Weights of a small transformer language model: 48.7M parameters.
MLP neurons of a small language model. Each row is named by its layer, matrix (gate and up: input weights) and neuron, and shows model dimensions 240-335. Each number is 128 + 32 x the weight over its row's rms, rounded and kept within 0 to 255. Numbers have three digits each. A neuron's up and down rows have the sign that makes its largest values positive.
After each neuron's rows, "fires after" lists the tokens most often just before its 100 highest values on Wikipedia text that the model never trained on; "fires on" lists the tokens most often at its 100 highest values on Wikipedia text that the model never trained on.

L9.gate578:146135132112123185177136113126140135152131192072142097089147083170130103150151098163087100174118150167092153116086106157101153106139093163170160128163172105143175175092164116095119139145151098152088105146130145193153099100092085146174146198105127155115146199110118112109093200152192193197
L9.up578:134142156141125109160147197130112186070198151083138145122124197180138137180123150088158137131174164108123188115155120117154087144180057174179167151065118087145140151055170126115174125098135140153144094115176139131205138118155149151100144176141080121066141130122170137143114094161104134158
fires after: ".", "\"", ")."
fires on: "\n\n"

L3.gate552:138106161118093095119150147105106141153104164130159093137129141106139045165106126108106150149138154164112135149117103128211107086135160176107182091155175120147170209116194129124107090144150205134140153149077138133161183106131143166149140161101124130084162153074141142115129142117059169160
L3.up552:109150181125140063143100137138124152117123093145035116132163147157066086101125158108193123156105138160153191139127150158174139112122133135108181115129143149061126142158160179075124139130180181134079111118086088126111144113152125176132145156155113130135125146103161167195150120174106117127
fires after: "1", "| ", "2", ", ", " August "
fires on: "2", "1", "972", "8", " May", "009"

L3.gate801:143125077155176157154129108123155174116158174108135078107117135121122123123104144147100112073137113134151159120150159061113150097158144120135153149131075166143110228092173126105123107123102091140086082191124097176088048118126136130139064124143149131157089147127087118145069089113137101085
L3.up801:149155062161089131106127116135162114138085138129139092096102136165136198175110178110106144206161087118069141129128162129149133094163096084090107116141099103141134119178111114150048197116147139164114121151146099194097113089141152145132103125101116142161083121144157145033190101084160165159
fires after: ".", "6", "3", "9", "5"
fires on: " (", "-", "0", "6", "9", "4"

L3.gate728:093099121086164144102071131177161115125112147104132120148144111125099083097096109134075146127116160124204075155152147114145095117109112144171054096120131124139123111180135145155138118109170132076184133126157107147132140138169134111132108134056138128102156134069152159097136158109158112118
L3.up728:143119132179144128077125143157096178174070161143129094114141128102124139111120111096164146122124104144065133116152158110135154133186112164064159078116189141174146118164095110069119122171100124121152096084137152085106129179147173095079139111219148142149113101055158108128058098160101110114
fires after: "2", "1", ")", "022"
fires on: "–", "\n\n", "002", "008"

L5.gate492:103102093184087134094151184081152194117109120184148059124131132072117141133105132172108147120096137119067125158102129154162100119131131168143147158123146095178156139120161090111128106103164116137063134070132169078118130101148116145187121079099166120155125105109098107150109139100140155151
L5.up492:187088140127109083187157159192148156140125127124090135139101172085160141097164119131068155103101174077142108054162106136207148105144126104141127119113186151146147153176056163136113107126134169149114196198132147122162129120136069178188133075146157104128149138148142150090104115112087140096
fires after: " f", " F", ": F", " l", "F", ", F"
fires on: "ib", "ow", "ied", "rant", "ev", "est"

L3.gate542:123122096068087120136122142155080147138133107128204104079192151179113139114123110119147167110136124151106128149118146166145113068077127147141195092161187107161087147141171154133128130128108159153115112134149101183105146159141106166114140148099141117151174083140136129152117169124047143101
L3.up542:095175144136143123126110127147078168141139144114165109111138158107107101139140104073192151135151093142093132157110094145153110139102107173095163110137203142167111129106125137097120123167136150144050135064101087142130183115129085180114172073122081147143144144174076187144155165115120142118
fires after: "1", " (born ", "| ", "- ", ", ", "2"
fires on: "1", "2", "989", "986"

L3.gate267:135132114122114147104180080167139128155107030140194078138155108113127106104134119166226159157180102137094113120145118201207151169150096139067084124156133141178171137167133083117147144142112146154092095168114120148144127115147095133162106147107120088132116105103162080153138166146201150219
L3.up267:057142101151119089146168219089132094094135121102208114074180155173134146129114097126154109096113129185081110131147117110111157133090100107130131145163133179122184173095085204099107089111100048152118109085199147142127170161111091141151117131039113128105119137114148096113123164121166142121
fires after: " ISBN ", "1", "°", "| ", " (born ", "–"
fires on: "978", "1", "2", " abs", "3"

L11.gate687:164173073164082080205119185147162100151130078123125137120150125084067107169126135128085184134158101176090122149157127106113122107151140082079149148112160127122157142114116177144159114135108049164103076169112117097112138059100072194119160100162087118110103172155109139084114097119107186109
L11.up687:097155173164101116132154174120134116110085083164159103130133151126136121150207136157127171131092098180127150157155152199132163202160177174120111152124185094138092147180119043170164085091105120150113149194121163094195146083135183158129087129104123105187080162081153164095120190176181122142
fires after: "2", "1", "0", "osp"
fires on: "–", " (", ":", "here", "en"

L3.gate561:156132129047105091095168114129112084112130163118126170203068100150139125188152148133141110105166187138173159142131119143156132107146167172140128097133103096084125109163190165143089148054111106161110156111123133158087110125082184117148146109104116118103105115128089123093115194137132134152
L3.up561:122069135158083132107149125097106226090137131175096179140146140075142133145085119132127150090111139106085112118110197122127110130171112149138120120198081156116129127120149138077174168070110185109127149177149250086153121111121149118119109113160151122116141151133127106099134156060110129158
fires after: "\n", "1", "| ", " |", "2", " | "
fires on: "1", "9", " running", " line", "15", "100"

L9.gate723:144173061126069114164122104169146149116173168118113144132118111116147124100144055123136061127111079057121137156074121129134143121193119183151106057092154124109115147127070157112115167062147131125094137090077108124126109127139140143124128144127115134147085083147098145141123123125089133086
L9.up723:084143104192198112144090116112132037088113150121142080125132109139171131152164146134154126079114149134123097112074100118177150093144118119140126123204160154131174121159132167143137137053109145106138081124149125080087092133098134064079158123172143099176128135104099084128155107135121189149
fires after: "–", "- ", "| ", ", "
fires on: "2", "1", "–"

L3.gate993:114144086113158137133111180152071164083178073137118125095148159137110067160153107098097111121111128203120104071111128121149131139176144172099140124092131131152162104120152106099143159165166152087171153111092192136140165216143151154110045084116133121193185132111174110119117106117147116156
L3.up993:092161124157043085138107071073096086144165071160148154085168144146122091061149116090087156148102148088197177099116155097141171110169138158089162103129131122133097139161162116174154137110121163111098127105165146148163107133102086132115131126179116112106102076111130135121104081164136132173
fires after: "2", "6", "37", "60"
fires on: "1", "008", "2", "4", "009", "019"

L7.gate942:119090102163128128128064096097124141098170130141131119104103111140176136106202090075143127111145124145114036135145090132167120118158076159116115110168163192133083107117159157157108175106088092074097181107105097182081085172151103155110116158147129122157125167116139121068134141105199123112
L7.up942:085103142118131091130100118082113102118130153160159144143157098106148123131144076140162161102144112153119110146142172139124106128196109195109115106139160150169162093098104141121085175164079076120127079141091166125140162160197147115171122165151163144120112145122119128120116152160169162100
fires after: "–", " Sy", "/", " |", "ó"
fires on: "2", "\n", "rian", "\n\n"

L6.gate435:140104095115106191151108152089139113157106115129143133179146137159183132092113158159123092103149135135137090122116123164139171113175121096092132159124167149124178143090175128093126166130131076096115079045178177093100127089093140114086121127124090214114150158121116150153152101111064137102
L6.up435:069105080113139107135159171131083118151116080194113135123145185086059153106165137194118074075113131157118187133136144102107127130076089196068137133043080119133174106165123125140159115216128045145182138139124155116142133147176109116117149065129142116150122094213110146122154156162159117099
fires after: "- ", "–", "| ", " e", " av", " dis"
fires on: "2", "1", "ez", "est"

L3.gate596:139150181154066152112146183102120210101085124115097155141141143158101085053101155126121106106132091158050169143159168132134161098143142142151145137127140086076160106152123162121106085077108102174105049136098113134107132125142172100100106105077119055198148171134138120106110152143196125108
L3.up596:100102128104113133110205104171129129140097157188132089160152098132120130114103156151157106152155145132133164082146135105097163140136122079066071143130128160210143117087086129137072161091159167133126143143152168120086061144084093070152059154097158118143112101088089136116153133098133152111
fires after: "\n", "| "
fires on: "1", "2", " European", " (from"

L8.gate255:108129181161121175063110060125138102124127090101101168112105128103131156135134169150132105087132096087164147138136127127146130196174118162131160078184100110172168150144154181156098144143082088142099201184096168152123111116157056151088061112118125130179116165067137112082201147089183121131
L8.up255:076149131118107123081166133163067098134129116169163117142106131116148141111139116125121089106145085124109058141179162083166128156119051058084116120099142139138099105098148145117146099181106079180085173142134149155143137089098160110059109131117142157137157123167124122065101146176112142156
fires after: ".", ","
fires on: "0", "6", "5", "4", "3", "2"

L6.gate375:094139192118146113143149160059121104134131184154148110113072168159120159121141138170121131112143089131158118150086093112172059115119082141104150102132148174139118137124147112124113179148134106085118178143156170042080109187145082091143152163175119113143107120126076118054097131068116107129
L6.up375:119079126110186102164136126158135155126145115104059127131127109112158139060118157092153153136085159074161067088132140145138156153161088108120131142089202129123082135154147139185170155118135168095146135085084142173187125163208127153054119098127125138160124066184113151141138141105081072146
fires after: " l", " L", " f", "L", "-L", " j"
fires on: "ib", "ing", "uch", "op", "ike"

L8.gate18:147113153120133142151067126089139078083182123143153154075151094161107119096170134109069085144132096166127092142091141157175130130125144108150128132168118088147093136102121114125123132132133129140090166144151092138085157123171106163013118155104113102104199113121110137103140111124194179100
L8.up18:103083136139095137139143108130147113133172089140117172156145106126122118091091133113097145171141152190103111175128190153130117098092187107121088109129160140094132183110095082100090111148070090113124115137082070153153187135107143156139135105095149103119102085096154084089125070135135116077
fires after: " c", " C", " D", "|---|---|---|---|", " d", "- D"
fires on: "\n", "ie", "ott", "le", "oy", "raft"

L16.gate83:155135161113091102154102147123119112153116147080108126138113175148137105205121146074156086139168128174111134130089132129142157106195108123113192117124113219130144132095147128130106154140157137111117151150160131121132132107096120135161121158157085138114174169141125151129159117099108118114
L16.up83:120126195096094142139145116139130148192170148106106136104152136181146098161114176109112058163197132146117114109129118163151154100144084096086166100113086178108134164115187090111113123099095119151137128113127141115162163198130135121134113149203102140054083132144138090160098085122116136135
fires after: " |", ".", " |  |", ")"
fires on: "\n", "\n\n"

L3.gate59:157168120079167091080176135102144155177175161151127157196122081095130147166186110123146070143155122158114090145097133104077114066171160109095104128098126112160169185114091164159142115079135130143104103107100157073098158152167171087149159059124083138106090117137069116061108102074123107108
L3.up59:100086091078119131149152134116129081137180194093096134156095161137111157222140103143163100112201092166064095174096135183084107133113124093058093129095110111129091136102151156157149121107141148152106121111119110102094148111182204085173166141120110143106123099133079143080180112163134096110
fires after: " | ", " (", "″N ", "; ", "\n"
fires on: "ü", "\n", "91", "Ch", "24", "27"

L16.gate374:097106152153097125102127106155203166094144065102137121128112155132181134168126157130120092087086162168140142174074119051137130085080119188203094113150107193141167085143140124104110100137101179121104159159147156141114147160167146134148152140147101137118166099108116141178095164118153104188
L16.up374:085111111130186174083149101136153129168088089090120144158115143122201180143162109091097147113144124119162108105143111138101154135085155118127154120152161128150152138141157153155106120147107123168141147162095180151163110116191156115140175131143081157101124133124066098157127122138138137190
fires after: "3", "4", "5", " | T", "\n"
fires on: ":", "el", "od", " Bel"

L5.gate638:134081068115133132151119146136155143112112130063160131043124100073192157142169071146160076130128147161134086155135115120087153101121121098133167121086082158142100079110103116185108130121104088124105171145210049030112123142147171156170082196121144142122134127167158069120167181124120082069
L5.up638:086096173148120159091159144146156118125182077111170091150125113101085059180118096077121154116169119067141049164081164108124088168108128128063099097233181101142192185192180067118139113132115132130082161153093114119114168155168159135126120114130123092126111156148107194082146144142108106118
fires after: " N", " of N", ", N", " I", " | L", " in N"
fires on: "iz", "ord", "one", "y", "ch", "oth"

L7.gate951:122088134169182132150155113125098080064153079152181102108166143094123187086153136147108122095139113138129116132117156178142156099110106130068090193107112099168131050148106106211122124127135176133093186111126126164126097122148119142083037070133133155123156162160051038121120085146131169127
L7.up951:177165126146138145124162084147167113136153129124154118092067099137171183106171080136143094131171102131146173087107112122143106160124186138176152103127104073114092111125146154095157117088149108137122153059133087120146172095122119170058105089179154092150159151198129080139162108162162146078
fires after: "| ", " | ", "- ", "\n", "–"
fires on: "2", "1", " | ", "i"

L8.gate612:108144128144085078138105134131078101150135158099100095161114092191142121115163126128102104104117121141132131133058097144140129093137142134081124137161128146125113161046144159134148153090127130103107077133141138138127159136103156124122118169122098042166170165136092166109172116056139152107
L8.up612:159064194097173162127147177141160112121075117097133130126155119135120110099115123123125112115126156066149128146124202119090177156160121109172130163125110129154148138112149087080156189187151075066100097109138112080115083082101110131087129144188096060112141125153155098151146169129106146152
fires after: "–", "| ", "-", "\n", "- ", " and "
fires on: "2", "1", "ay"

L8.gate367:033134187124100091140066182144104077109122082130098103159094194192125085143113062112125166136207118167143195205084111166074169115111146142088147143117088104143191151118142124155131124141110130112090159128147103092140105144163154114190090139082112133166173143069152131116168080165147122126
L8.up367:205139082100074110139145093158095155159109124120125084135160109097092135143126139141140123120123123184130160170079127111138153061090085103118183153166084146104165145105087135098088153111097143149111096138173098121086133156090163096144122126113123171097122133093136103188102176125108113186
fires after: "2", "1", "29", "ar"
fires on: "003", "1", "002", "ound", "004"

L16.gate875:100115135169132118150140186165118197114124133066158107131140164199145117156083116128184109146169138108148157142099161144117134081196136147070116168085118148162136164081142158183131136106185107101033124109124173103177142171143083157183137151145196136123182122140129097131110096136147139216
L16.up875:091135167147129147135144185166142213176093146085158125165133146182156144160113144149154113204127169088145157170134221149115115052157137159117115159028120110146138166104148136141125129101080128116154129168169166114131157128123089068176153174187158168147126116112113128149109121138171147185
fires after: ".", ")."
fires on: "\n\n"

L3.gate522:126151118118084139076146101155086127131106175140149105168186113132124164143167131118130064109126144120132156096116153095131154135154101218089123109133150096118134172046155159150158134066201155119118214165141110080069095140122136068159112153091148050161124077111121105151148135168133156176
L3.up522:111108114126106158144112062150158106188064141122117000148129132098128092100107162126137162113137140095110170081162224149155129108127128105178152090134072119115135136106124147114123099129087195123101117117123153135112137089133151088110077130190120119129160122127106079116135112175129112146
fires after: "\n", "| "
fires on: "1", "2", "8"

L3.gate658:104107164118083136152114124136115082146143163132068108155162066185136130097158145119128152118162132056125046120168163181190076157075065163166200180054092113139156120117127181176150131066105154119133190129168151125142130120161094088106175106119157127083096124116081172098139180165172163154
L3.up658:119192114215114144156169130100078129098120124216129131089082116145091116158124128102099151126070142110113169139170167077111192140114093130076097161134141115116108131071142181181121125133178140128110138117178116139138137039164113116156121141134152137130078106126188152113153101122158112121
fires after: "| ", "\n", "\n\n", "S"
fires on: " and", "1", "2", "B |", "R |", ":"

L3.gate739:129147150141126202120088155179142144139125135112136114104088110116095150145152064158105118151122153156080111088090092143156065128114119105097057144137114172060096107156127137096119134109107033111125116158110092131130086124126104163158169087154102164096134148174177119139165192137155165109
L3.up739:086112078150156162142120107149190147137147087108087175125156146117120156111120101157104072122063131143070095109087104140139088179161189112120095154119089155114147094183087130167167148073151056074102091167064134130150087122147083114134145098112086139046116147152126110112175123105107114167
fires after: "0", "1", "2"
fires on: ".", ":", "-", " Don't", " Wolf"

L9.gate74:107148150149124136110138120134141127181165167167172057131146146114129172144111118096151158174173119136126112149095125148180159116085131143098113203091080149129191146142148110059118115133179128106134153158112144116145105071118179168163121086189147132111141134235080138128087067216103085092
L9.up74:105153138146152129105108112159137121165145124140179145094115220089126180139140160116154131174196083131142140211092130139144166179060138042102107176111143121120163102145103156176170139170131096148092125159066148156127098132151123176150082108187161159123123192135087169141151057159190126134
fires after: "7", "1", "6", "4", " b", "8"
fires on: ",", " | ", "ind"

L9.gate91:089184122148083141212155169090131142102120132121151054121168175182147127162146094186097127147086123127064098104137136104135115132161067137093090118142158124155150135126195095161077113102161062157132127168122151094144132057104147135056131184077156151090128148200123206148140155090080153123
L9.up91:131124130102185135204122137174139096160129158125114129123166157177153134108080107149116108094129163116126198076153144117168133082117113113121131071111163132148153190104060088146114182117207107175136135138109112167177142102128130077161150127087120059081104085164122121088125154136142131058
fires after: ".", "es."
fires on: "\n\n"

L5.gate122:165126143172158138145147099150131107150173123129123170094113135137101168173121108112160145216169129070078142170116105150153083101124147123122155167143185115138110152137134164136112152143083135102112143172156163123134066114128127157101160097090135147105070155085118119129118175114147103125
L5.up122:104136163133156088115110106049134110163102152141176114073165160143137134118144193150145126122132126101108130136102124155140116111065168146140156126158098135154195128090142150105137129162136110114138106115108116155203162177133127139125144157153125114090162181134113125141119173108152111115
fires after: "| ", "ru", " Sw", " |", "w", "\n"
fires on: "8", "\n\n", "a", "ger", "7"

L3.gate535:122111180171100148151122161094080186129126079157112113168071179127123109080134127113161127183119106117189203094155085108108172088165159139126206128114073160115162119119149155090112115187121111196144119132114110107143084139094102111134078106079116187138096075068112152085134094151128130141
L3.up535:104215036143140149109143137110107143103143189125151187101174113126177145124148144146145050154127067143099119092119124163117137100099143102063115086164148103126118157165154116122100148158116135136095158160087060126128148144168131148117199121130114106123111178141117131156131125192148106084
fires after: ".", "3", "7", "6", "4"
fires on: "3", "8", "7", " (", "9"

L11.gate816:106150174148058132193082123171100132124120160085164122036086126161132059142131113123156122179150089114140131170118157117181121115110139186123109138168128146129156126123163086132143202076081149125107117097190124121218158116116104132147111175127125145107114158133119120107158099146146145137
L11.up816:126119129124079164202157123154129128162169158143136077064136082157155092160114116152138069165140167129096138146084163194105118131114126130160169150119156113114171163112149129132094163092078116104137079187182090130128140064131163171155177153133104189133162188109150145140118117141192203165
fires after: ".", "es.", ")."
fires on: "\n\n"

L3.gate312:074114136116106109094079138153151163117143088116184194145158125120101136130141075145118155091149163108135150116169152107143133156068093097115124096061182096143100102171107140087128145142158093160164107130134112112033116107117061123081104103120138127100089159058144189154131176120089110132
L3.up312:098113164110109171089135151077136120150154118134149127128136065195122100126115159155132108129122161140140081134156129147146109132094118177117107147148164119180126166174151144179108195132092076041176141109101060119135201177089183101107116141099097192162128112172168143147111217123148092156
fires after: "| ", ", ", " ", " October ", " | December ", " in "
fires on: "1", "8", "7", "9", "2"

L8.gate3:125078119130107165114075079160149106117136107163103166145033115110125142176183087093104101198138107127149151106112143136150095123130123102089143145140132171193104131152124172098122168130117165120109115141181141114169147166114172102083091152133128162157152167135077080146207067073104166201
L8.up3:114101105096165127129201199117115157095113154096172134104090119096128130107170175140108108103215141139131188155172149158202110136134184093143132119129143115085185080231179144136089169110131144133154083165159110130147138110113155142058097086109120132149141118201117160073145149142064115105
fires after: "d", " r", " Tr", ", L", " R", " l"
fires on: "ou", "ar", "one", "ent", "ong", "ully"

L3.gate315:119096120091091145112121100121158093117093181140173094128176140128151111082187149152126094118145143147110079148140138166165121068116122142126137150155153128112138115073151176143181183113112168153126122143068096117080144112145105161061115124132176157164192105128095170114111133124082157096
L3.up315:157061107116100135132130132060075115183128102142100129119164109052161154214090124115134177056146128123158103139167161124123097193149153099101146157075126045097122164139125135144164109060122102143107167144157166107163120140161158125096147193073137128106099100143151109107096187166103099126
fires after: "| ", "\n\n", ":", ".", "\": ", "\n"
fires on: "2", "4", "\": ", "This", " Today"

L3.gate441:145104093171123131112151091091118160124170105109129176142106154117129114124104089201135121207182126120142136099100085102154086148134085148147141183047117116141107082121100184142126130143117099103111115143098123116168154141125103105084101110114133101065139132115156154124177114108120154165
L3.up441:165179118171108063096134135076158137105127059141150119131116165175129125134117122173152120103177127146111120145134138149123097181082087122137147147094135134122100194110156119149094108156154182097117171164080065131109153142177142143062110030126091124109143119142114189134142206113146147092
fires after: "–", ".", " com", "bre", "se", "| "
fires on: "2", "lev", "4", "vi", "merc", "9"

L11.gate403:093137072190163098151106117087147124111083139140177135142118119169123126094088173088156062090128151134113110185116161118116166089165139141229148117175120155118137112100111082095132168203145137069132146114179105098089114138136134117154133146143112162134132141087110141108108138139147164166
L11.up403:161189156159112152131163146102108203148189115123151163155128150189159119147120116147159096157174150037116131098092136112076072157122124167146132140127093133169159152145138101137111129075115137156097082134139139140118110151142137122123152141136083137110137114192123115150099143114102184127
fires after: ".", "\n\n", "\""
fires on: "\n\n", "In", " in", "\n"

L5.gate552:115101145084122128113169153131088137134155171164113129126098162144116150064148147058112142181134100108065155147134105102155130167165141104194079078062109054115172111070106150168135155159100107115070164171114093152122146176134111188162163077141149116159188095150146114142131117088136121182
L5.up552:154156173085199086092174145087076165149120084107172133149133166151205142137123092184169171089068148097132136134122140115185115112083143215128094131091073144158135046154134144115160150200153075085148095150116160062155150124108147116138153142113087142188083142144131119107116199128129059122
fires after: "- G", " G", ", G", " w", " Z", " K"
fires on: "y", "our", "yr"

L9.gate282:123139100168065088110112088126156111127092119119183094057184122172140099151113098113156153165170149164167119157141166116142162084111179116148103118133153125080132167091070147147165140119095175049119115151069054127136193088143088133112182145022122196161098095152140138157078111110119108098
L9.up282:110064121135141171105137142092183099183124115124120155125110082138150122153093143179118197133093149159134123137129192106122091147123126175090127161167058122174147099177107148117104153119128143121129113169117118112017107172154160168072117094145127129100126138110098105106111162104148100137
fires after: "–", " Le", "- ", " rel", "| ", " l"
fires on: "2", "ug", "ter", "ath", "ip"

L11.gate803:130162168147167185127145179153107151091167098116113150141101151139097114170159083106136133093119113103074162134156106114121153127123113127112142087113151135146136177117173124119103142131137131110136116085113135097121203099116104107104101161067149141106127083132096140142147108182099076031
L11.up803:144137135127192140154164122094200120194171081079130090113134142179115098174155103148142131113114143149137207177123111129107127100153148119183173131129205068132201143096136219139127127151152154154127094137068113138080112119110166117080187072122120188083058137126113076130162094168130114138
fires after: "- ", ", ", "| ", " August "
fires on: "2", "w", "ing"

L3.gate828:135154157093125137120148134139071126142121089145142153080130167143114095080138163143143092101199120151071163130119147151115113137047147124140129130141179136155184161168137140069130182122150135115070118131102103118118193123117118133098112115039108095139084143155146119094143150155065129100
L3.up828:119093135125119139105110108182105141165118121140150135149159133092132088082107160097113098164111104094113102171150088101118153106060134116146093102126171181096134141165128089101085184156106121122140105101105144108075168166085093143125085093128046068188139045119163130151117159172073135121
fires after: " in ", " (", ", ", " (born ", "| ", " November "
fires on: "2", "1", ", "

L9.gate418:098065116169058114136162091093195127161153166116127123161098085180144125087149132092098112138144084100103169138101068120130124056133089121117141137126114145134133118108084107223128134122094130112075138168153152109159094119171080174190116179094119101118159102143113161138154113128124037120
L9.up418:136132204116180101124077075130126139103119125121085169119163159090156154116131135118097102063117108138113195109162104182145110162163130151112175149155131137099144130165100128080127104101152079128118093120157126142124111138095185123150157128182117093163118116119091178122147185082163126175
fires after: "3", "4", "5", "01", "26", "91"
fires on: ":", "′", "°"

L3.gate317:124130197112104092144103145058149126161123159142126132130145148155179141161120133144123096161160106169077112152108108072099182124128123143088115128111107117125162085081093159189177135177157104175114145167098209136059175100101112154112116159180107186115132128133086162091153150136084214117
L3.up317:145152098155115142108104093114110118151181120170184153081066157139108097115158101142167174121123157127101104115131142144177131205076147138141137087118177150192141141097151126118102093074094159150083104150149076156151083112126151165159122141151101101117137098162092083125116159126116105125
fires after: "| ", "\n", "\n\n", "- ", "In ", " | "
fires on: "1"

L16.gate246:152208152142109107180112109124137201122170144105150131091084184162153143136153132099152123162205122183093106137130126106121147142203143125127120165128096148067146137061170072132104142129175145107091102115153125180173130066139155113182128165210152160086149103127101114142124133160200123157
L16.up246:104192190109085091146149160127067163148098213105128098182176143133118123114140166133103055195152168116063120130117145132113168088174172077139129163051127165144175145068134102106171143086130115121137137168169149160111204078109141088173106168141159171119166137188081125088085101121141125168
fires after: ".", " |", " |  |"
fires on: "\n\n", "\n"

L7.gate189:135131130114124116127169146092176166177073123124052161146170101068141169072130147173126161163109086136116045100176152157135145149167116091141090130145164106153109191172099118099129130163149086199121157162131217075146159173110138078104087147120087128141113123138130177134148133116102121157
L7.up189:123150144140150099115150181134082109110120172220117160104122125177115137184133136094132176149090149109058140131190138162137114118129074152116130117104153070147146128118121119161152145096115111130135142164161136104208120077112085154136117089056153111083125109091097158120146091166134105063
fires after: "d", " F", " f", " R", " comm", ", F"
fires on: "ou", "-", "ut", "ow", "aces", "anded"

L5.gate342:127147132144142163132139136114124252103124095137105126175091101126127068158134145083166128133125124127122149088108129158149056108098159137193156150107150139095129126145153115113115158109129123119111156070099091122081113144105084143097113114086139115134155101141125116189152185147120147153
L5.up342:097110119130113144161189177101066110139197113124106111164077120080161164160094075204156131128112081128115107078195147139128121097163151165136121088130120110116161114108125080155152128167138180159110184064140116060135114191097116182137169101132149129081164149152132164115097097093136126111
fires after: " G", "- G", " f", " gen", " g", "G"
fires on: "ill", "y", "aces", "ur", "res"

L3.gate491:088118128111079125133164104087187178128097155114133103062106103136087125155109077125186184140159141136127054166099074126144114126119127112117151169124113119142150140175222152146125094092153119128125198214139182133099099087116127168111122103165114083084142116171117185109125169091158110129
L3.up491:124167100095128083126087122062120081094085158156151194164165130154061132133126181094093170165123127092116115107139173090140101127126122082078140104076122089065153154144093102151167137158156149139117123117072157073158144173171161143160115155099168133142155095162137111087112158165148120086
fires after: "| ", "\n", "."
fires on: "1", "2", "9", "\n", "lic", "\n\n"